{"n_head": 8, "norm": "layernorm", "attn_scale": 0.125, "tie_embeddings": true, "init_std_qkv": 0.0257, "beta1": 0.95, "warmup_steps": 66, "dataset": "wikipedia_en"}
MLP neurons of a small language model. Each row is named by its layer, matrix (gate and up: input weights) and neuron, and shows model dimensions 224-319. Each number is 200 + 40 x the weight over its row's rms, rounded and kept within 0 to 999. A neuron's up and down rows have the sign that makes its largest values positive.
After each neuron's rows, "fires in" lists the words (lower case) most often at its 100 highest values on Wikipedia text that the model never trained on.

L3.gate385,284,197,185,238,214,190,253,234,188,221,196,163,276,205,259,175,210,152,287,228,200,196,232,194,255,232,191,106,173,237,200,149,246,189,214,198,266,227,169,194,232,244,141,173,219,172,169,250,238,186,209,177,202,179,253,119,134,162,236,157,255,122,241,251,216,247,214,171,157,300,173,164,196,228,173,194,254,226,219,215,183,244,216,220,278,158,214,229,154,155,230,94,131,190,189,184
L3.up385,194,259,264,199,222,157,236,234,194,223,224,207,246,192,242,158,184,211,152,206,239,175,192,201,141,190,217,192,104,237,230,182,189,239,150,197,200,198,179,216,177,161,118,186,199,223,202,211,177,155,174,174,140,196,232,192,209,211,240,204,126,198,136,252,107,197,213,215,152,240,168,229,213,254,221,238,211,163,152,177,215,229,233,213,223,228,150,202,174,289,214,251,186,90,208,201
fires in: "the", "sophie"

L5.gate284,160,223,153,178,280,223,207,269,188,207,196,242,218,123,171,185,243,168,254,172,221,208,201,231,219,187,221,168,157,244,265,220,176,194,231,175,189,102,183,153,116,239,181,189,181,220,155,237,271,154,141,179,244,197,218,218,205,247,210,159,223,212,215,177,169,174,222,256,188,226,256,164,166,268,190,175,185,202,268,99,227,166,288,237,181,244,239,146,155,179,202,167,216,203,176,140
L5.up284,165,232,165,190,293,230,221,201,168,178,189,209,240,140,125,189,214,122,251,203,196,259,207,200,234,184,242,210,132,224,230,250,148,184,208,145,201,183,183,194,112,245,222,151,226,186,197,297,245,148,130,146,209,203,207,231,217,196,251,149,203,179,201,246,159,163,136,259,176,247,259,140,159,266,177,208,163,206,261,109,202,164,264,242,189,254,206,138,154,189,230,192,190,205,147,173
fires in: "as", "took", "takes", "taken", "along"

L4.gate598,233,186,274,185,95,178,195,230,217,251,197,172,202,250,161,230,186,223,153,211,199,147,219,215,209,180,140,176,261,266,208,176,255,220,167,207,220,145,107,207,216,226,194,163,218,215,192,164,200,154,216,154,180,251,248,184,199,239,154,235,173,145,178,132,234,253,211,231,146,198,169,134,179,208,193,246,165,182,164,224,218,149,189,217,211,222,233,211,239,264,130,231,211,156,212,133
L4.up598,215,265,243,256,176,165,192,164,160,204,214,156,261,188,190,171,195,134,199,224,172,210,179,223,260,151,226,237,190,283,204,198,153,136,194,187,200,257,207,282,169,195,243,114,176,130,138,200,229,139,137,204,159,231,204,191,175,263,256,199,199,184,182,230,201,179,240,245,178,171,235,164,257,216,187,213,200,153,212,170,172,180,177,199,211,167,146,109,235,285,168,240,263,159,203,225
fires in: "they", "some", "who", "its"

L4.gate49,157,191,219,205,183,168,254,219,223,176,149,150,170,161,176,231,253,216,160,187,201,171,144,190,188,158,177,131,238,212,195,202,212,181,186,205,218,110,220,211,265,163,157,186,194,233,203,247,168,222,174,215,259,177,159,234,222,255,205,249,240,214,236,177,175,237,245,172,223,218,220,267,232,165,253,215,152,178,257,293,177,290,204,207,142,173,187,235,196,188,274,163,209,209,207,242
L4.up49,225,186,236,162,140,125,232,195,260,247,171,191,213,240,185,223,203,235,236,191,148,181,167,190,198,152,187,160,208,134,258,228,193,218,180,195,286,201,156,199,225,167,177,136,205,206,227,256,137,229,172,155,273,167,131,202,226,204,207,188,276,199,231,133,152,205,227,121,257,134,166,219,236,224,253,174,164,173,196,229,161,278,240,198,236,233,99,239,222,219,188,178,250,176,140,175
fires in: "international", "medal", "loan", "olympics", "award", "film"

L10.gate629,185,166,205,222,180,204,241,192,200,185,203,149,186,232,204,226,167,235,200,251,190,237,153,276,224,166,161,206,202,206,191,193,214,192,194,175,179,222,167,173,202,192,245,217,196,158,163,105,148,184,232,121,210,162,188,253,232,212,180,257,193,180,151,217,235,226,216,273,233,126,121,225,200,266,176,169,250,148,219,151,263,259,108,154,243,202,173,168,269,191,184,159,176,258,238,190
L10.up629,211,235,261,236,189,226,172,130,235,164,201,175,172,205,233,241,248,253,202,189,197,161,179,189,166,205,217,265,162,219,205,181,150,232,209,160,216,168,245,211,159,212,243,170,238,257,220,160,165,246,236,133,111,171,163,101,236,180,239,227,222,198,233,209,222,286,155,293,218,146,185,146,143,152,153,201,215,175,164,226,248,223,248,188,171,252,194,104,152,185,134,171,198,196,241,162
fires in: "was"

L6.gate403,213,178,199,78,195,233,182,206,248,209,203,232,173,173,223,230,191,261,207,213,223,208,151,176,217,199,175,171,184,245,209,148,232,207,227,278,219,196,281,145,168,172,276,131,233,161,162,208,226,220,214,175,243,194,226,210,205,222,177,197,150,192,221,209,167,197,177,154,154,276,176,202,187,276,252,199,119,291,266,194,224,184,228,245,167,189,172,205,225,176,158,197,126,178,239,209
L6.up403,260,122,232,170,157,251,186,272,172,221,223,234,245,165,205,171,232,212,178,246,235,224,104,256,206,204,233,212,183,95,197,174,181,195,161,245,209,210,218,161,218,181,175,200,154,159,183,243,240,160,191,172,264,171,236,197,216,153,212,240,210,165,242,240,163,170,160,205,190,217,257,184,169,215,193,191,179,183,157,164,205,188,168,187,217,196,127,249,235,172,185,177,136,230,228,181
fires in: "and", "but", "or", "to"

L5.gate413,180,260,247,198,220,207,205,189,211,113,174,180,248,244,167,147,205,203,178,226,227,287,166,225,56,147,177,322,260,194,185,204,169,188,150,181,210,286,180,230,187,168,161,207,208,213,192,252,193,131,158,200,172,185,148,259,158,181,267,215,247,189,182,202,156,161,167,217,222,267,125,196,162,227,233,302,176,176,264,274,255,227,231,270,174,224,166,215,188,309,248,176,254,185,150,270
L5.up413,177,208,232,198,269,190,249,209,203,91,178,223,243,244,168,173,181,225,207,189,232,239,170,203,147,166,162,254,241,187,195,204,195,165,157,161,277,251,169,198,161,220,154,224,188,162,197,220,168,193,176,221,258,194,123,253,161,240,245,231,290,202,217,135,199,200,204,180,143,269,108,187,216,185,189,284,187,176,215,270,285,228,229,256,206,159,194,251,174,275,245,191,266,218,169,282
fires in: "award", "awards", "medal", "election", "year"

L6.gate476,220,185,188,240,177,269,167,165,164,228,137,206,186,126,123,184,174,240,201,239,258,316,201,194,197,203,227,264,251,234,230,256,270,157,145,211,210,188,227,194,192,287,218,230,210,207,273,212,251,143,168,188,249,129,197,205,170,265,242,220,272,276,205,218,199,141,241,214,150,242,239,284,149,208,198,169,156,206,180,174,223,185,195,152,212,180,261,139,220,211,186,221,185,215,209,228
L6.up476,201,197,184,233,167,298,144,186,175,201,193,220,241,209,123,176,176,176,176,239,231,316,128,252,147,171,243,229,202,220,280,244,307,148,180,217,193,175,253,192,188,290,217,150,214,213,179,195,235,193,141,172,202,145,171,250,199,205,212,169,249,263,228,198,294,135,183,166,186,276,232,211,192,247,198,182,158,168,186,139,249,190,181,169,239,178,224,143,160,165,197,213,193,199,159,219
fires in: "as", "under"

L3.gate345,163,229,228,192,206,241,237,236,173,224,204,222,214,147,183,155,264,194,229,190,251,188,191,205,200,208,260,179,269,154,182,232,162,244,125,159,271,166,187,138,112,196,186,164,216,157,259,173,217,212,173,216,149,237,148,187,160,232,174,204,219,161,232,213,121,209,157,181,217,137,126,173,202,110,234,303,200,217,215,172,280,200,222,295,176,258,233,218,184,161,191,128,190,141,233,205
L3.up345,205,145,245,230,237,192,167,226,241,182,185,198,184,161,208,170,166,191,199,156,279,214,236,200,161,180,249,290,230,156,158,112,157,213,174,156,175,157,131,203,121,189,124,136,244,186,223,220,175,164,224,219,233,160,159,250,200,237,273,263,249,217,194,196,192,170,197,194,188,211,178,199,167,171,140,245,247,171,183,151,225,207,214,207,213,281,152,276,206,212,224,156,228,181,285,175
fires in: "one", "three", "two", "ten", "eight"

L3.gate232,262,144,212,146,281,199,249,252,206,170,220,202,170,184,236,223,151,159,240,141,264,175,139,195,232,189,205,188,192,182,211,229,185,137,249,271,200,209,220,210,200,238,240,205,185,208,159,193,219,290,252,81,284,202,271,224,189,207,102,189,159,191,215,267,196,235,208,207,292,191,220,204,166,140,135,187,194,119,127,203,169,85,171,253,253,242,267,126,210,204,155,177,255,266,157,170
L3.up232,256,177,234,251,232,201,153,103,170,165,178,164,237,259,245,166,89,214,279,187,214,243,198,259,258,230,218,172,164,204,231,260,294,184,157,137,151,174,202,168,180,253,226,169,163,222,191,248,234,157,236,122,204,223,159,301,167,189,123,134,166,179,155,159,209,215,211,194,210,197,208,175,258,146,176,221,202,162,166,190,165,168,191,247,211,148,197,197,154,195,221,186,202,210,180,183
fires in: "would", "could", "may", "should", "might", "can"

L3.gate189,190,205,158,225,207,209,201,207,150,207,110,225,262,191,131,216,222,186,146,239,213,230,214,218,205,247,141,219,167,225,208,257,167,243,196,163,181,208,253,187,133,231,158,162,253,171,209,242,221,196,115,246,193,243,169,212,217,218,186,222,189,221,180,155,162,222,141,191,183,187,255,213,187,172,203,238,230,209,198,222,209,200,220,176,180,233,178,199,224,250,251,206,225,208,222,211
L3.up189,244,220,194,270,210,198,241,215,162,205,124,145,269,205,154,202,234,188,129,258,189,260,229,231,192,199,180,247,109,201,185,202,103,190,200,149,220,179,248,213,122,214,184,202,200,148,150,224,187,144,224,228,181,227,241,250,214,227,254,257,152,183,258,128,181,187,183,192,167,96,241,242,206,134,223,196,191,136,236,230,247,146,173,239,198,261,176,187,233,230,182,200,228,187,199,202
fires in: "during", "one", "mid"

L3.gate88,233,164,242,250,101,200,195,196,177,205,170,211,217,281,253,188,187,251,225,180,149,172,219,206,299,164,256,113,313,140,145,247,226,151,177,204,204,243,194,211,215,174,203,188,221,210,248,190,174,161,160,262,308,200,215,157,170,218,210,225,263,183,198,202,209,173,283,170,197,173,236,176,224,241,230,202,180,124,216,232,184,223,178,180,235,252,201,214,142,231,193,198,194,267,203,252
L3.up88,219,217,240,186,134,185,220,187,226,220,195,156,246,234,289,181,179,278,207,187,188,187,211,221,291,218,232,118,305,144,163,266,179,176,195,203,187,227,190,189,232,171,213,193,241,242,257,211,204,183,195,290,308,202,228,159,167,207,177,272,285,209,165,175,187,170,265,175,171,176,241,199,223,203,240,179,175,160,249,267,192,201,160,189,223,245,195,259,179,196,221,168,217,250,196,222
fires in: "united", "thomas", "win", "won", "congress"

L3.gate96,237,281,205,262,253,222,149,186,217,130,177,215,246,225,202,146,191,167,166,126,228,106,265,198,149,188,224,192,195,292,163,244,177,194,240,224,205,196,184,127,170,169,220,178,278,237,170,190,155,215,206,213,195,189,205,222,122,152,234,165,189,162,174,139,211,275,205,195,243,153,244,225,223,197,169,231,222,196,227,248,195,185,193,269,294,154,195,284,183,209,157,235,243,190,229,92
L3.up96,221,299,159,253,215,158,235,166,238,177,190,209,265,166,237,138,224,188,171,118,291,183,288,198,174,281,193,189,211,240,234,174,138,264,233,183,210,258,174,191,169,158,198,223,172,237,224,225,156,157,265,177,260,174,165,198,210,205,185,90,192,158,124,161,175,339,202,221,199,205,219,223,217,204,161,243,130,164,147,185,186,179,205,244,165,255,219,243,230,211,170,191,230,225,205,148
fires in: "that"

L3.gate452,170,206,239,312,208,211,263,187,189,159,136,153,219,209,170,141,231,178,186,176,243,113,244,155,247,248,236,237,160,206,240,220,227,229,226,184,220,168,189,182,190,220,158,166,182,193,130,172,150,182,138,240,225,198,192,169,173,197,261,190,202,141,202,242,114,202,175,222,261,216,216,160,186,156,202,162,111,243,93,277,172,218,194,233,222,220,182,287,250,294,144,210,223,195,188,219
L3.up452,161,168,216,226,186,228,194,200,169,164,155,171,256,228,205,132,187,160,206,203,165,198,227,220,238,194,259,167,176,158,180,207,242,189,170,202,178,164,193,239,258,249,147,252,167,199,190,159,238,250,240,200,211,179,275,205,147,178,175,182,195,203,247,180,154,184,247,170,138,284,173,222,218,303,277,196,202,225,260,150,166,225,172,264,199,166,254,234,184,274,213,154,133,162,181,201
fires in: "the"

L3.gate334,257,159,177,276,204,202,237,179,212,168,191,241,123,242,182,185,215,166,228,250,242,212,193,170,209,155,224,172,169,236,192,159,179,167,116,212,246,172,239,172,262,185,267,176,254,188,202,278,273,224,213,193,188,230,170,208,188,210,186,220,259,178,206,159,191,236,178,135,133,198,214,216,218,173,177,209,220,279,120,234,145,273,203,193,221,192,232,199,168,162,190,217,184,146,284,238
L3.up334,171,222,208,207,193,200,254,246,205,154,177,192,106,198,207,187,183,242,243,204,275,153,266,237,174,195,196,144,239,176,165,171,204,52,202,181,274,215,199,179,180,238,206,127,198,203,225,208,192,182,145,141,256,184,177,208,181,260,147,184,159,235,193,177,232,309,291,163,185,185,197,205,204,194,129,213,195,296,152,212,141,159,250,182,168,180,187,263,242,150,188,162,225,227,195,203
fires in: "season", "as", "role", "cast", "played", "production"

L3.gate111,211,261,184,210,193,194,209,156,171,197,187,130,264,150,129,195,202,215,250,166,148,187,180,165,226,177,202,237,184,196,175,159,198,258,241,187,212,193,167,205,138,286,145,145,254,223,230,123,132,176,221,215,126,198,233,199,217,314,227,198,167,200,254,199,193,116,197,166,190,250,227,181,166,173,188,246,176,167,171,207,254,244,185,146,112,198,226,206,249,282,257,220,219,104,200,178
L3.up111,169,173,193,174,175,181,153,147,222,272,227,145,219,162,117,202,217,184,225,202,163,209,156,225,269,99,132,229,200,190,209,120,186,232,166,205,188,291,200,110,176,265,134,220,181,196,249,173,133,116,198,180,147,219,170,184,195,262,195,167,215,187,175,174,231,194,173,241,235,166,314,156,197,129,189,177,233,222,157,183,218,188,224,152,220,151,176,237,248,226,155,287,263,138,198,242
fires in: "where", "and", "which", "with", "but"

L3.gate595,240,209,230,225,291,208,189,192,211,178,235,249,219,164,181,166,208,250,251,213,193,179,203,224,286,166,262,216,192,225,167,202,144,157,240,151,143,243,177,195,228,245,186,197,155,178,222,214,152,284,270,174,151,205,264,225,177,145,236,201,214,267,208,254,203,165,174,259,222,182,224,212,149,265,224,135,220,197,187,275,201,202,276,233,186,212,162,251,258,160,153,259,179,141,131,159
L3.up595,209,268,285,276,178,180,245,158,278,212,134,168,203,174,278,207,222,191,158,147,174,154,273,297,147,183,188,183,228,176,205,199,219,234,165,208,206,209,202,197,217,202,156,90,270,207,202,185,179,156,171,205,91,130,216,198,179,207,173,195,167,201,154,153,114,213,224,173,238,237,151,141,223,159,182,275,192,186,195,254,232,173,197,185,279,183,210,168,219,174,247,272,177,225,238,135
fires in: "the"

L6.gate525,210,122,204,221,183,246,208,216,149,125,215,204,181,195,204,124,215,213,204,131,120,210,200,181,208,182,232,207,194,160,253,220,211,171,176,182,176,200,239,240,214,120,247,226,209,172,147,237,171,213,237,230,251,161,167,208,211,198,179,207,243,180,222,226,248,207,185,207,203,189,143,237,168,201,170,198,158,267,148,211,255,236,224,197,253,142,152,203,237,171,194,134,249,277,128,241
L6.up525,229,208,182,269,280,268,261,153,249,279,228,199,200,200,262,171,278,130,214,191,170,163,177,180,174,194,203,221,231,161,162,225,171,206,201,236,155,174,220,132,170,223,205,268,204,181,161,205,199,180,257,167,190,219,182,211,173,150,252,125,184,187,226,213,195,143,214,159,233,193,157,202,119,190,246,237,150,256,221,224,217,198,181,257,161,151,173,192,224,164,214,114,220,218,201,187
fires in: "to", "would", "that", "will", "should"

L5.gate277,218,181,231,136,86,190,229,196,174,180,204,286,234,139,173,120,154,241,198,211,187,167,205,209,220,193,238,178,171,208,190,189,175,227,219,235,262,219,257,167,195,134,198,207,242,227,208,209,199,215,180,140,248,175,196,252,251,203,176,156,174,166,178,240,155,140,213,158,137,202,202,163,158,214,220,208,214,289,195,262,212,214,223,185,198,147,127,232,150,229,239,244,137,220,168,242
L5.up277,202,168,135,201,223,230,255,215,216,209,184,226,153,172,155,190,181,208,288,210,227,255,134,213,167,169,321,283,162,239,241,179,166,174,163,213,221,240,234,182,199,213,195,223,197,109,268,260,224,215,160,190,179,121,232,213,210,189,173,179,204,191,159,186,244,253,226,158,149,172,192,166,210,181,264,207,136,219,211,280,222,206,246,224,189,211,159,195,202,209,222,252,139,285,202,196
fires in: "to", "help", "helped"

L10.gate227,254,234,203,248,259,217,213,213,246,135,188,265,206,219,181,210,194,159,222,106,197,147,204,238,188,253,185,245,128,223,185,249,171,242,217,174,214,158,205,168,261,196,157,188,173,195,244,217,242,248,162,233,168,187,179,97,203,170,227,174,180,216,226,187,251,211,168,224,166,201,113,187,222,172,174,225,150,165,225,244,206,175,227,143,289,90,209,202,227,119,122,245,136,155,208,186
L10.up227,162,187,205,191,238,156,201,260,103,182,158,203,269,206,263,198,166,276,182,200,217,218,277,242,148,195,225,224,141,232,183,199,185,194,200,257,173,185,246,301,230,246,284,179,159,219,215,209,208,218,211,241,265,180,152,197,187,177,189,185,229,253,170,173,134,214,169,199,262,216,162,180,215,208,171,214,140,132,157,261,204,187,120,204,227,132,209,269,278,234,145,146,147,167,202,102
fires in: "however", "that", "but", "said", "stated"

L10.gate507,131,232,151,233,186,161,152,195,170,171,204,188,183,225,180,218,178,210,176,213,202,160,149,237,283,170,226,262,216,245,178,184,194,187,185,217,208,147,250,188,132,199,166,213,140,162,183,168,269,136,221,245,173,201,275,208,217,303,202,241,230,102,254,187,221,206,272,161,149,209,195,197,224,209,149,212,237,257,237,246,209,217,115,255,337,161,214,149,236,87,176,199,224,178,192,173
L10.up507,123,182,200,219,199,142,167,236,169,193,159,223,196,260,170,221,208,136,267,216,192,201,92,239,283,243,260,206,225,163,192,231,209,232,170,239,156,194,177,185,201,164,198,225,159,178,209,251,222,266,207,243,114,252,218,161,188,227,175,248,189,253,253,212,183,162,169,204,169,230,205,169,185,203,159,224,141,136,166,229,192,217,173,217,169,242,185,235,195,248,206,226,186,99,162,252
fires in: "japanese", "the", "english", "his", "s", "american"

L3.gate306,138,162,254,234,200,166,144,202,195,229,215,220,220,224,163,212,208,233,125,197,195,196,210,195,169,170,133,251,187,228,199,260,207,247,243,184,226,172,225,274,212,145,213,172,208,233,174,249,163,206,194,194,147,165,215,183,183,171,200,192,191,228,211,260,211,192,162,181,171,249,183,116,102,248,184,282,258,224,125,219,175,150,252,257,200,196,216,159,333,220,170,236,127,203,239,190
L3.up306,223,165,201,228,189,319,252,233,158,178,189,168,195,188,148,219,246,281,195,221,66,152,191,243,192,185,232,173,217,206,165,135,157,221,211,205,212,96,191,239,185,227,196,130,283,173,188,203,198,162,225,190,184,229,167,207,141,282,227,213,192,108,190,174,169,157,200,255,99,258,246,121,161,167,180,207,202,211,180,96,235,180,217,190,208,162,216,122,171,200,161,201,208,191,267,194
fires in: "its", "original", "current"

L4.gate246,188,203,202,128,199,195,291,239,150,126,159,187,179,328,235,152,224,206,224,162,200,238,232,189,274,191,201,198,145,195,246,223,207,245,169,212,160,229,157,168,166,190,185,280,184,219,223,231,145,174,253,170,184,198,257,216,209,194,207,222,203,220,218,152,140,166,188,170,161,175,172,131,186,273,245,188,149,232,218,193,174,285,176,261,192,237,224,186,129,218,188,216,158,160,198,159
L4.up246,215,198,285,222,112,207,164,249,200,222,178,162,229,200,224,133,219,251,214,167,187,119,249,227,134,158,199,178,212,199,186,173,179,238,276,225,218,211,183,193,294,198,124,141,185,128,150,238,215,194,251,288,205,203,213,222,210,136,233,167,170,193,235,215,195,233,243,237,175,267,164,267,246,235,201,165,164,278,219,203,159,174,187,227,195,197,140,189,193,244,152,228,183,115,218,185
fires in: "the", "operation", "operations", "opera"

L3.gate155,243,224,261,229,195,246,235,212,194,201,200,159,154,218,283,213,292,197,204,206,118,224,176,195,178,223,177,198,209,153,143,198,207,225,196,227,231,202,161,189,169,209,193,251,158,209,254,150,214,116,206,268,128,236,232,165,233,181,179,277,142,171,181,167,234,221,216,210,171,143,178,134,177,207,266,197,135,196,151,160,220,195,158,165,204,192,243,165,255,245,229,267,252,262,249,273
L3.up155,242,209,238,202,282,298,232,211,211,213,183,133,139,162,190,146,250,171,171,231,149,198,125,181,224,189,181,151,251,243,196,98,141,227,185,196,208,172,178,134,168,227,206,172,187,244,200,196,234,194,203,232,189,262,186,172,214,176,151,217,257,240,164,261,310,170,201,267,141,111,216,202,181,237,266,270,196,199,188,240,296,198,190,183,212,177,180,182,198,186,242,215,191,217,189,231
fires in: "where", "3rd", "also", "which"

L4.gate338,182,128,263,186,276,239,309,122,183,216,163,133,206,176,199,246,246,179,249,211,262,226,193,235,238,200,202,228,215,139,181,188,197,140,208,313,208,263,242,225,227,228,207,215,161,175,178,197,204,189,209,203,242,133,235,287,221,130,179,153,181,155,135,225,178,169,159,205,232,216,184,196,184,253,151,217,128,174,131,214,198,184,156,218,230,208,205,96,239,209,171,173,193,248,245,98
L4.up338,202,204,234,165,187,207,237,159,319,169,89,191,204,154,247,239,166,196,219,186,245,195,134,214,160,228,144,149,224,156,197,154,156,121,211,262,149,238,235,216,229,248,205,200,246,171,215,222,248,223,175,154,213,224,229,310,201,189,289,159,218,114,137,198,220,179,168,195,226,225,198,202,249,253,228,220,206,205,144,222,187,146,187,226,241,216,192,173,229,252,168,163,219,205,208,132
fires in: "would", "will", "may", "to", "could", "might"

L3.gate602,134,229,219,259,198,274,171,304,113,217,235,147,176,256,273,213,180,202,171,175,238,183,146,150,177,213,227,170,212,186,219,263,185,195,239,176,212,204,210,186,182,211,263,166,187,213,215,158,231,186,222,171,198,203,220,161,249,241,189,219,205,201,147,210,234,243,280,180,238,226,170,102,249,191,171,213,193,182,238,220,190,90,151,119,260,245,186,237,221,184,158,284,239,194,297,194
L3.up602,188,170,178,207,216,183,282,270,218,186,167,255,212,246,179,145,151,168,223,234,193,144,198,240,239,180,168,210,191,218,182,248,158,224,202,209,194,151,241,235,248,164,271,191,133,248,203,213,141,239,204,227,205,154,251,137,291,184,169,101,193,205,159,171,186,282,225,183,201,185,108,124,140,240,181,195,233,239,181,162,214,209,159,187,257,229,194,229,233,220,257,271,248,148,196,201
fires in: "the", "no"

L4.gate504,213,149,212,216,235,260,234,260,116,148,218,245,247,214,221,197,229,223,225,206,212,272,214,204,218,96,226,163,204,209,213,272,169,172,226,238,192,147,185,215,187,250,291,182,295,219,142,229,120,188,189,117,213,184,257,221,175,183,228,285,226,238,169,221,129,175,258,218,172,225,223,174,258,181,192,168,193,209,318,128,215,128,220,207,169,147,212,222,214,177,251,170,149,231,233,223
L4.up504,190,181,200,218,228,299,228,241,149,192,248,207,212,225,173,179,230,226,208,206,220,221,195,252,218,170,158,191,228,154,206,292,240,225,216,191,237,146,218,204,156,271,204,158,298,250,84,187,138,192,164,127,240,194,200,207,141,198,189,253,151,257,125,211,121,154,185,169,222,180,196,213,270,208,187,213,172,261,253,121,281,151,243,217,190,131,179,213,197,188,204,188,146,194,159,131
fires in: "became", "as", "become", "more", "into"

L4.gate471,251,240,183,230,160,226,197,186,160,194,106,181,273,160,200,264,155,223,273,224,145,294,190,275,186,164,253,234,215,95,188,265,188,225,158,214,211,203,161,147,218,173,213,145,252,242,176,215,211,221,133,231,176,245,238,215,240,240,157,167,229,191,209,246,222,137,196,149,180,145,180,182,224,203,247,191,195,264,252,208,243,157,178,156,159,149,253,207,207,289,196,217,165,280,192,211
L4.up471,197,274,265,198,159,223,138,235,239,187,104,333,187,166,240,187,186,241,206,200,181,279,188,264,129,101,184,190,236,165,186,211,197,214,184,198,262,248,194,216,203,191,220,285,238,164,170,212,230,172,145,195,207,186,179,141,248,258,193,165,302,133,162,212,219,153,183,132,229,147,216,196,150,210,214,188,151,254,146,170,248,216,256,198,134,155,222,220,194,237,168,163,150,260,240,119
fires in: "to", "into", "by", "for"

L3.gate127,281,239,242,186,191,176,218,231,217,220,218,280,161,120,146,133,153,242,212,197,166,208,128,195,227,228,239,247,218,165,259,112,128,220,156,172,170,210,205,187,287,136,176,244,235,246,192,244,158,189,223,199,225,246,287,242,192,145,249,187,210,96,208,161,259,177,161,143,198,164,295,215,162,189,193,232,194,238,196,185,187,214,177,259,159,186,169,147,209,263,221,218,277,201,207,142
L3.up127,270,200,230,192,172,174,201,252,220,240,214,311,125,133,163,175,156,245,208,199,159,214,146,205,244,218,266,260,209,159,277,96,127,184,184,151,145,208,243,198,304,141,204,241,250,251,215,264,170,205,187,195,243,243,263,174,188,160,252,202,222,76,176,146,278,217,162,106,237,207,292,206,186,220,197,226,187,209,242,215,219,186,203,230,145,178,183,135,194,272,229,253,256,165,226,129
fires in: "to"

L9.gate374,125,234,201,128,234,190,186,181,309,190,147,203,233,140,220,179,169,224,181,187,175,198,206,226,304,265,190,195,214,218,197,198,260,128,199,169,238,186,221,106,192,210,266,205,251,210,207,252,201,245,198,191,194,265,252,142,208,198,247,246,171,159,227,292,150,131,195,188,166,224,249,256,234,242,258,236,178,249,221,200,242,183,160,236,179,113,167,217,216,201,141,200,186,251,268,209
L9.up374,177,168,150,174,171,228,216,239,242,255,199,168,152,117,189,231,260,174,206,152,218,193,203,277,156,179,149,158,132,166,154,220,90,290,161,145,247,278,125,222,229,232,213,244,259,167,184,217,225,210,203,230,242,211,143,172,274,174,219,220,229,170,168,211,192,192,210,223,220,172,203,149,182,221,192,231,132,212,244,165,266,213,177,159,151,209,190,188,224,204,161,220,163,202,221,288
fires in: "are", "is"

L9.gate44,199,238,196,179,186,216,219,203,225,140,169,204,176,195,184,269,159,262,96,146,217,216,184,192,190,187,232,285,192,139,236,211,166,217,261,155,252,207,204,227,257,225,147,227,248,121,191,182,153,209,198,182,192,189,136,205,208,230,229,233,136,199,276,235,227,168,156,214,105,236,187,285,229,211,245,242,164,208,155,206,247,218,218,216,211,279,128,206,284,171,197,197,197,221,236,226
L9.up44,205,177,253,199,197,224,198,188,161,122,154,166,256,207,228,187,190,175,160,242,216,125,197,257,145,245,194,184,189,281,230,226,194,283,128,139,173,166,183,167,205,251,161,173,225,137,191,178,239,315,202,186,119,127,134,133,204,235,131,208,331,239,226,289,226,165,214,199,225,181,181,240,186,229,194,131,287,191,231,223,251,247,207,190,220,192,203,206,217,234,202,185,104,248,249,186
fires in: "was", "of", "department", "is", "chair", "served"

L3.gate62,152,169,182,226,248,248,190,244,188,246,169,241,272,184,221,205,211,152,93,159,254,217,204,223,195,203,264,128,150,171,189,193,226,145,164,200,268,137,153,178,208,175,175,236,227,209,179,229,231,173,214,202,185,173,182,184,205,243,242,157,196,218,243,223,176,174,237,143,248,202,149,232,205,206,177,141,269,182,186,205,126,180,200,261,301,230,182,163,165,151,179,274,244,203,247,221
L3.up62,200,145,126,196,196,199,196,219,218,284,209,256,273,133,275,162,212,209,149,209,274,223,184,203,204,176,318,175,118,176,154,161,220,195,174,220,237,173,133,150,243,202,256,264,215,214,213,178,233,200,221,215,186,274,196,218,188,236,206,151,205,199,157,198,167,198,241,141,235,160,203,199,178,241,154,169,212,218,164,130,144,179,176,246,313,213,166,187,163,167,176,296,225,128,253,178
fires in: "mf", "fw", "df", "dhillon", "sophie", "al"